config = dict(
    n_layer=13,
    d_model=256,
    n_head=4,
    n_kv_head=4,
    head_dim=64,
    d_mlp=1024,
    vocab_size=3298,
    activation='tanh_gelu',
    norm='layernorm',
    norm_place='pre',
    norm_eps=1e-05,
    positions='learned',
    qk_norm=False,
    attn_scale=0.125,
    bias='all',
    tie_embeddings=True,
    parallel_block=False,
    init='normal',
    init_std_qkv=0.0312,
    init_std_o=0.00615,
    init_std_up=0.0312,
    init_std_down=0.00615,
    init_mimetic=0.7,
    optimizer='muon_variant',
    lr=0.00685,
    beta1=0.95,
    weight_decay=0.0,
    lr_head=0.00524,
    grad_clip=0.5,
    warmup_steps=200,
    schedule='wsd',
    decay_fraction=1.0,
    decay_shape='linear',
    final_lr_fraction=0.1,
    batch_tokens=[8192, 16384, 32768, 65536],
    seq_len=256,
    doc_mask=True,
    train_tokens=241000000,
    steps=7623,
    dataset='wikipedia_en',
)
MLP neurons of a small language model. Each row is named by its layer, matrix (up: input weights) and neuron, and shows model dimensions 0-127. Each number is 500 + 25 x the weight over its row's rms, rounded and kept within 0 to 999. Numbers have three digits each.
A block is one neuron, or neurons of one layer that tend to fire together. After each block is what it responds to, as a language model described it from the Wikipedia text at the highest values.

L4.up524:513493510487451500500460453512483550498523472497529486524518514484490468518508470523518504510428523478449486486509503489507530479528543478461465470508510455472482473468487493516512492492493505519533513523523514518489522509524502491522511514486513491541471517495523460526460504435486471527524515497503450492459523478501482509459540455510522466543458474497473508510491525473467474538510
L4.up611:516496487508453505510536439543529482504512455499542501480492501510529485522484502540512491452497442540494546467509515514509494519502496512497468445523519487479549501509481466503458499497494515503478495542497521494522474485444476485539517495463475486538524496480551517518498514491531520499499521489539484520491469497506453508448520498467534484474478542474467467516540510495495486495506
L4.up758:485523480531537511481479433457532511512474484505490534479514518562464507496454488485533525531519474507508524506507507525511516502443486488477545520522491579478483489492525508469464470497495513513544484506495529505495491512467541544530523479476468512530518499460509507463479480490460542506508559535464475500492488497486477491508511443493477464468515526499533519487529522504507492500496
L4.up944:492532506516509492527498495544501487534498453505498464501487434487480492484488526506536511474501481480499546535508488538513544506492537498494497502449573482539490495524476522475469464487502500503524464503473506509463511496479497486490497467445464471530501503488493498481503466470507520490513502546503481580509471464475508520476449459521555469494468492516492487513458523516516490520534
Description: Fires on a split-off word-start piece, mostly "st"/"St", that begins a longer word, as in st|ations, st|ool, St|eeplechase; rarely gr, fl, K.

L4.up303:532533483493522517526481454503492466523486501492496525535471503465489484516505451498516481475484550498488471457482500481501498437471527467514505490559491487449503526536526550494494491535506517495504503453471505491484495476485488529496513501478513464479479503468478516503515515517504534511515521481517519504536472541499509486479510465481515527507454479477514490501498466490503508524479
L4.up871:528520556474496505584517471509557491532498475525503503485430487495521485489508472497499483491489484484472471489503478519525488504477474459506482478481524463452466477500512534504474495532483529510514458494517520476494446478506510507479492494492488500472498502500481489529528461532538533466502534490535480482491530486472504519504485517578456472522473488464462520506489503527453494490507
L4.up900:512491492509471497510486500528469477549480489486493491569514458486514502500514488494491498515489508492478486537493485520540531446515498480506502477488465539454458533479507550529516518530473529501486501504446459421506520471460500455518514477496496502487517485444495540496536463518476487494511529491527478538500491498451514525536527504493510505508504510502535530477515488488546524496465
L4.up982:462496463512522504515487525482546445544483511511484476522466503490501489514494494520487485496554520501458480515518507525515553475523485477510470496485529541486519517477539507539500508526459502532537508527480515490524529547483471521517529501494530499547534509478509498466475486498464526496504536462501470505528516481494505455516501478492526520498509476520482529506482501438490490466512
Description: Forms of have (has, had, have) right after a subject noun phrase, starting the verb, e.g. economists have challenged, they had reunited; also word-initial "c".

L9.up2:484525505499498526505540505452484542462493468486483467490491530453456524489478528463529480479469533525533509511480504510458526533496531493524504509540525510476484484519519553485516526519499484486502517512505507552515493505471473539517486488442503521497525516452531524501526473527537514532516515483481469526488509493509495509490490486527532473521457494482543505444504454461494505494509
L9.up50:515473482484518535487493512495496507519505525544511467484523490524522538456493484526530463512480534453480492515464513538470519474460504517518480516497489529532501443512538541519516496502508497463510467490485510543476439499486474539524556524484489466522476512510504462517536491497549494497494516505545530498518521482487517528493493498465495460534491514482464544490503500479463508477480
L9.up260:515517507521512504509471491490517476506480502547523522520483507536495504523496534491496507455529489520528481490498511485519471494438486486530511510501504483471506444517468479481507519508512482471513501516533486531487525532493465490527443493451556499495500507529470506502516499503502492510511492492490505520490522481488508548512464505457443461497498444528528493504468451468477504507524
L9.up352:490515522521473512486497463485502506531513493494518541484496490545540497503471500513539496508474531509506509530490496528487504442534492486449513519496501501498528500475502562488490472544482474492500463515497531466527479514528478539507529495458493477529478500518507526498532503508520512500485471484462494531514489498514489523439507501484457441473479508491519500485496496505477458483502
L9.up363:484475493504490550521488494481495530487500498501485540505520532507489502498464505477516459478498493484463511547453534463510545509479455514526535486501518563507512521527504496463485493444509476489444497507531476473492536497526467534535461570478523513544522493450491520464467463519494495521532548492516488536518539537476495523484463486496502504486493512503510505526499528493520470477526
L9.up369:505487505487478486513527506516528529509560516498534490473494534508503506461517506477476512519492479472480535518526505485510483477488449502505489506530501471489538505528511438488518448483476483511482475482513427509503512532470505523501465469534499491500489527480548493471505477482524531518515511501476494531501563512497465478491538541484536477501490484507470506522475473487498471475502
L9.up373:559522485486461534466555511497486508497476487516502476481479544492531507502499487464502488538521486448491514470502488517520515488516507492521483504526495492508470497458510524527533544496498463516536516498490500520459483516523483503545515468501504473465530433492487477534523513478506519493483576524518514514476529505476525486502497530496489517509480487506490548535487513504517494490492
L9.up440:526540477473500523517494491459503516502499464489500498493448507474528499492490539542518501537511513464520534503513501480469481480489527497470542533539468550531514514493536489507503498493475517451486506442508506524500461515438464517515499507459513509486510452517492497474548450504477531500519511523466464526473497484523495522486502470468460514521466464478511510514518502470477502504507
L9.up595:483538543510501482497494484484497497463470477526494504523521491476477507490505509504483523500517504462438532532480524502478557516510468493501526516508514513486489502543533526490510506508513508510449507450476519509480543512478488468526518454487482477503476533483536480430519472553490525518521547507519528517527449506462495546522472456506503503525495497512499518502547460518506487492509
L9.up694:512487478511511485549521474488504484502470465512506462511485522550483530488536489522499488524520468464476489498447497489518534551447502454496474534492493540505534469504517480469494474464523472434471465514521509497504514504527459550501490557500458513464563492532536478506489508494475497548524533498493510560502526500531502527516470464504492471465493507518520551518487509508532516523557
L9.up711:490556490503514479539510506485490521556412494543529467521534537488465502512525461526481470498512484477496479483466512514537508499497511462519524496485505488509504496493477501501457477520496491541489478523490493510545486492486485484523479532455533493477509512479521476503463491488487522475498545531476504527543551509555466483508514496504533494519491484497454493508486500466567512499533
L9.up792:523544475495477481513497471510481487527464477529525527530557517489467448509500504483502491448516522474511495460519538494479524497454493501533476508487483519485498493488469534509489491541466531500494496493503461476522522494507500489495510523502519504518520480463545544516501522544477492520506507483475526502497516485507518508488521484511442512497478500491510504501454549470497521516520
L9.up893:532501456456498523515508491484522495529498472488494468485505524520545508492503489447540467448483501481467476478498477518513491512525512507524539521485488505507488539534509461525513528501483516496586488492486494501503508527511467509532532529489518467520440482518483513507541528499499539464467562499494497508508500492469500503458507522534521537503504498531513495512464479479568515486516
L9.up909:487526515473495463505451497524470522483493526539469501524491502510494475512521509504514499467543490501483496468492495510486505543466543502498457503506493484527526476495503490439486533491543486559479496526503478499495472518541469506480474466479511501519496546512563505475491483513451493478515506471488502531481501519496477506506455531502471503497456545496513496516532498536517542508522
L9.up977:522497502507527520482497506513527488502503473487531551502471513499536514474483493465497489491487523513480486480537507540458500504512515525498535567510439487480484476520519512537501520513457520471512500505464477458455522517456488544446520508453505503494447495498465471492498476466528507491506537496524504530503500514516523527483469525497514555505456500518510510530541511545517513460484
L9.up989:543525450511510534523522502513501470517513487532479520546474495452525505556466520494543506537476528495468520511515553513524514515476543467513502490508443485496534479531519518519538513493523522469519516524493507530490530483550487504467514505500510475502482539491572474483529486485520485477514491462496495508436463459499515474508495497532460453511524530480427482499502478468515502517513
Description: A lone first-letter token, usually C, starting a word split into pieces, mostly surnames after a first name (Christian C-antwell, Paul C-ézanne), also c-annot.

L9.up22:532481474498465439487544458553481528498469516490465507485516550483485468508514507526521496493491506516516538530534539493487486520483474472469473494478541473476532532464498464531443486446532472468496482508509500519542496515525469520510484503474431487502513456492516568486531501486476492525481499500517504504511487505483472494514522548514491469495516489519504554514532501513535508483507
L9.up28:514499538521542467506465494535497544506512512446513436513484531510482457503460527465506435480541509512520489493520485542468502490469455517497512465498506487490455502451509505481507507511489453467549468485516475498508506473463477516504501499461543521492498518501518501510495463484491490519511523502548496497474520480441458507497494505470504480484529523491532473523524508524513545503521
L9.up72:505520518505466436534454467517479505536481481491558499517491469507486492435481497490479503479458489534539476478495493496521487519516515477490470493506544490493496486532507456495485516509532523498507443524479511457491484514533503460466489486524458534479474493487507466520494499548485459480527523498493500509494471484517497485499468471519531467536488539517529512484445526491518485498488
L9.up253:485495439482495446457498514460459549482477507513476473483490486534532432488475545540516539462468445501516509506489530480524521544459502494481526490538512487485510512560481555462481476468533497446510444509479518495487483509488509499516512509509485530480509504479515510504488504491514487524483482555485489502513505477448478451473456535486536521470518478507524478528492484503527486503495
L9.up265:551480476546492515539516445456468483474477485489478491521509508472487531501443521459514497500499544510489507550488472503520512431504516461467505472482519466491486530492496515502495457512478513441463495508526494474498544480466489520523507483516457480504507498506569514511523507505468470494514508508523479500515500535492464489564521519467473489517514541533462487487489514470519511512484
L9.up286:475442521478529527516478512471487516489498513496525475504487510479500553480449495499492472485495486525522472492492498486509492498469488478504559499482505452470534524474500464489506457489568504515460507504511485526528508513470511486506421528542508503515477535485520548524500505536517457480472484552501560494491458504520518497476466528529480515514501493509547515509528479499478512512475
L9.up333:496475482501503442468450443514460462466526482481524544490489482504519488522487467480492476523490490513499482481518492559482523436507502495456536472519504460516484494495517497540473472504498492495554502523494520488500459539501499529528492549525520531522481513526508510517524496505499496521516543472478506474529540510558531498500504476506523533513437490512524514485510467505530507490522
L9.up741:516463493507508496492475493498496518501468482512530506480485523554548505446507487506489501520489495574447473486537503497506521457527493518466554489525512461522502528464502481494537502541500483502494496540497489527457509520506516466521503492529491491496479583516491540483497523536537490485491489491507530536494513476460537477527509509465493479471509501543478477485518474544510484504515
L9.up746:536531485473520472504472443495437559506498506505448491492516481525493499471473503476520527503498486525509537489518514521541483528496510483523495461520519497470511536451497466527504498487516474518489459534545455506484495448525489494528521503505452499518472493533509547482484475509524516516514479487513512489488529446534517487513476501463460451488502546469460502516540511522489474533497
L9.up753:510502498488483498553488476489473441551479520507473513493482511480512504474489512472473507534509495486508535492491497514511528503466525546455491501521497486468484496430500507538521514493519515453543504490491521518484509493494466491492485508499503485526467516530515523501489477479504451501553483501470479502435505537455493519471503544452478502487505489503481489566483480523526531474523
L9.up835:535445507505517444509522512537519512524475525488491515511507542516557546517487481513516465512505499500482481536462493492537519512548516518516508508478498467488534475453493523556521519517538533475497452491518513455472496513497481507482512500494493504534521491472489531499521501509480498444521492467500491463490462456532518518510530552528517511495487528493475453484489449495483492454531
L9.up875:533500505495510519478514462496488503542468482502514532468486503493477511505505480495501488494457512478540476505530554521516516545496502517467458495437496523525463530468448515535503465488517483505495464536513528516439510504492478540515490529506471488493487492542470488455495480541515558522524503509465503551510506499517506487436523493482524417510458488499486507474502489509486498497502
L9.up921:515494499464514454552483464518487474522477480488483520508496499489485531517447466463509490494506522454503560567500504542513514506491469488505537520494518456452486509466507492584432497501555504495458455513514472464527511517528492488505480493499478462550475495517480503516480531488511478476497484548509502553506494488513509505491507511475501497537478528489485485521513520475534479520520
L9.up935:476455533551545503477475527494524545517518501489511496544472467467482510494467477514500487492500539511507485487540446519540447520521496500562524526507513533512431463457482491538524453491446463475490535505483508480486489514496497531481509530490523506475468518522518545490470483486492494465493446511485482487492484471522497536482490476543518534514520505521494498504449443498527516494528
L9.up971:513450533511506444524492482553543507481499483499481473501501485480533502559481503481467510476511492486464559463505505510496505510538469503502501502495550479475556504452478469536491497474509499519487503509496502470508500515509506492512444504500524504535489479503517510462501474507437527453455498449512499456484512543507531511457482536503487520514550518484486493536524486539516473481508
L9.up976:504537498491513480502512477527459511544478526467492524483505518518445514467475518478460513447495482509475519550491483465516497532532475559477485460481559488457495508474494519463503495442497526461510465493512466473512497434481512480520482499503484538472500503493494477501523474518440513527480488538512495522525484516479515496504506504477513504510422492468512475498546482489482522489498
Description: Opening word pieces ending in a consonant that begin a longer word split into several tokens, such as dist(inctive), st(yle), ext(ensive), cont(emporary), const(ructed).

L6.up337:485495532497507516551518490516534487452517474517516546523503539450506497537501450510496506536490509465462474497514527517465535503505479522499556485457477543545517497486485499525477460480479540514492478523487503478529518512515503487469501526482475544509526536498501494497484458469476535543498551490495506525502528496495469478508486500496480540479539484520511516505479502502449490505523
Description: The first word-piece of a person's surname or name, usually right after a first name or title, such as Cl in Bill Clinton, St in Robert Stroud, Ch in Bobby Charlton.

L6.up393:545493520461493508520492484494571525504520465524557537508513536542505485496494457507507523502470485511572474501491534499513489521478498493549517462475525524504485517450455484474531478520488514510532495489466509514545463450482493492515565524468506495490503488510524489503478493516521494532471485463473495462490514477523445473480485514492480495512500491519496451501503516493460464516549
Description: Fragments opening or continuing a word split into pieces, mostly "st"/"St" (under-st-anding, st-raight, St-rikeouts), also "se" (Post-se-ason) and "end" (Att-end-ance).

L4.up271:488484480491537517513537481494498528478447437524522493503463476487475516515439485461529510518489470472541442479551503518529559519502525503480510524492502494492510471491529455493503503513447486495543509503531423491515475499499529518485529501496491503520454503489505492471520510515530470492491484505472476487444477499528439495526530507470489524569504492487462526465470487501499524472475
L4.up499:488464444493527557489492519473526535510503486531497531512545503491485514488466515484504511518511518521503489490483507507530498522499518459496531480517528445552511517473481552485500467505501506477504502512513525462455517486494531537471550481512506476502484530497500542524494491463496471480497450468455476531458502479461483456529459520503510487474501472482481524524509478524509528446511
L4.up796:540493479503512481513513510493485486470492523516536547489473504473499475563492513502458475469509475483450495489495472511508521499538487504494489493523525541517465520502549486495482475503462555546475509525545499503468519500480523506504527529540472473515503487495512462548507511520533526514485489497528494536487528483472478477519512515503502459468478458502508511499487484517494487513488
L4.up812:468508470475528501495480500498484517477537471533511503496505526488512480512500530517496515514525514491552488491451500507509488469490508503505441507533548485502529565518463497481480531527508556500543525480544467494502455444443521470472484484446502480532499482489550504505498489548517514505503487493485489515511511484478481476504490488511520471497537481548487522515529469485468511476507
Description: Compass words naming a region or direction of location (south Warwickshire, west coast, North America), plus weaker spatial prepositions like on, along, located.

L9.up167:461545457499438521512478525524531496506475510547464473473525484545459533514500495537507521484479492535519461523510511484531506472515473483507472509506480521522508526548467519516517482472522464501471497540505510463480480463485490465476483470475498511509525475501524471499488481470472463498456498478467486510465478453505517524460555502501506503506493459481513485543547504469498502503526
L9.up170:502503485473452502487510532526480533502508454487485504483505510499497498474503500504476539492514487512529499543499502458497511498454541522506481493525505497472472475489483530532478496498458470533464511500464484539479518509480493500482468475514511485494516499501548500513473446511550497476496477525474513513515481483505501475469525525492460475532509480489538552503506473539523482536504
L9.up220:546520492494500467497512459470468493493495494491482491517486520523480508508502440526495554463476505517509531508482537503563478497500504453473508464503493526473477450475489561497461491523526446455489508484510502454549502490525504488497536484534493502526521494463521517516530524489466523529478495468472499517504505537478478490497524488527500486502498481502491508464506489540518482521460
L9.up243:508523537484457465511516502520503486454510470490488530482506506544522487478508496530478478477530508459513499486482511544546520528510488497529477504499520501491528511537477511517487445464523528489471486531516532526498492484488512524516494463499457483468485498499525497516541517480511463516482476525466480461480508458482513510513500521505554503506476486510467537487484512508511481479543
L9.up426:483467518516476496518487475538535479505471470485471495514510519499522511491477508555453474462475506516541485538484495534485507524513484522537517505486528490474544478497520535467524462475501535464482409496498468496465546494445502520511519497520484555510505484497492511495485497503456496514484507551516413458504507507525542541485495500536484496518491452509461518485520473510486471549484
L9.up501:528512491461529487504478499502501502532457556493556472517494508499491515518522487476479501470553532497513506507487505460552486482512518463531509516479533496480502479486515511481496514479499513501482501510463446498493483488493535472463453467481484501475542517494551512526558491468500470509511476511509493497506499455495476516525511518477520455504490485471499492480486482537506479524490
L9.up586:509492469500479493529517505484515549488483515514509499494480450519460507487499541495523512497479512484477538490481534534520478485490536497515491515474489473468522510518512512508454477504480477492523481485531493492538493492489508515527534442487503503518567487516461457470521530487475530497457509501446502525552464523474511474499459516525482531552548506530481531497535519503520503479480
L9.up594:497508494490468494504479494486489506499505475510505472495514511518491492517546490508545471448524527517528510506527498545548510508504496483515509493506531503487507469487462510511526507488488486448501478473455462539500468482485476469486524504511488466516509533457477496517485498488498487485509496511526518491450464506497522528461494505519500545518485493514508497506544478548528457485481
L9.up605:509485517531498530479494491455463517513482478488496479475492555505526451520483496510502469501461546468492527496494517501493530490495482445488457519492525533472526493482555516511522493558504497509533456509472478466507476510502428496533471519511510457518550524488498506488487465488476487473512501549527511485544541468498500512502507431521481514490514483508507494498540480510520506517505
L9.up674:535488465482474538499519529503457528499512489517464466487469490471489535476491486517514483490500567495499506493487469526491483523477553484503491498470487509531484485463495497538497468469498529470497443442501510516518544491468479518512504449535540444486450498493486499516509475499518522495477526461509458537460484530515536495492458498486504472470510490515518474559517484465525483520530
L9.up704:511498538525499531475503495461479537504483494484527478501529495474490468507501530511502549490495525507513479470492520516455510520501501465494528509515485536527477485537459506515485472470536512458538486477489458499522510506509486480481486437504488547504541534492472508493512528479516552443488521474516458511509461492469536500474485555497499497504461531526490505484519526517519496535465
L9.up745:508478473518483464477548506527467509510478494543493492455543519532491509537502518512448537487544510504516490501488527498495519520506475514530464475517505486536503480523488500535465510466496515502477527558503447530483517493489527483538521488523499476497468461519484503482497517451481498497505469505442489469470497524510524495504545561490518487496474492501483522482492489528559473523487
L9.up747:508525482502514494499515559510480505496492460464500502523479458499506523490485450501539526500511491504474528473511516515469498512514517470504462468517510536504543519525502490454477511510514459507469510499492468482461489484499486479533487489473526479550516545501504534530463474512473531496499488501497483475484466479507495463471560528468520511534516475487472504474525491484536514513541
L9.up839:489473516458484488496506549537482512486492487481511511462519526470478514528437513519506479469501542518522487468489533489540493514493474505509482505505463481504493509475514501459536511525524504491516470487504499501519500527476506483515485501470532501498543555525536525521495518492503493490448501505495517511522464512555499482503485524545498536482521476523451460473462505468554442502501
L9.up864:502516472433478499534518488529487535509463492508477522492515474480482452482496460532519465477525521511541516494517527508514481457495553487496474517507543482487496506495491514481470480508501503467436478491514467465496484504466532544523512457515543513500507497519495544490468490466523494532442514489500482454522512529500502496487556514507523475516505479496520496489527511516516501545507
L9.up947:519486516519492549531460496534482469481540506518463527449461455484503495474483526523497493488513540495537531503510511492514496516536532497525490504489519500470536511465453473522513482502496481457444529498469456527498482527504522508490501447499450478530505512510475533458478482481436543502489499472496477519503497504505532536537480489479499513530516538516502516506540524509489468479538
Description: Words in place descriptions that give direction, distance or position, such as north, km, at the, near, and word pieces like s(ummit), head(qu)arters.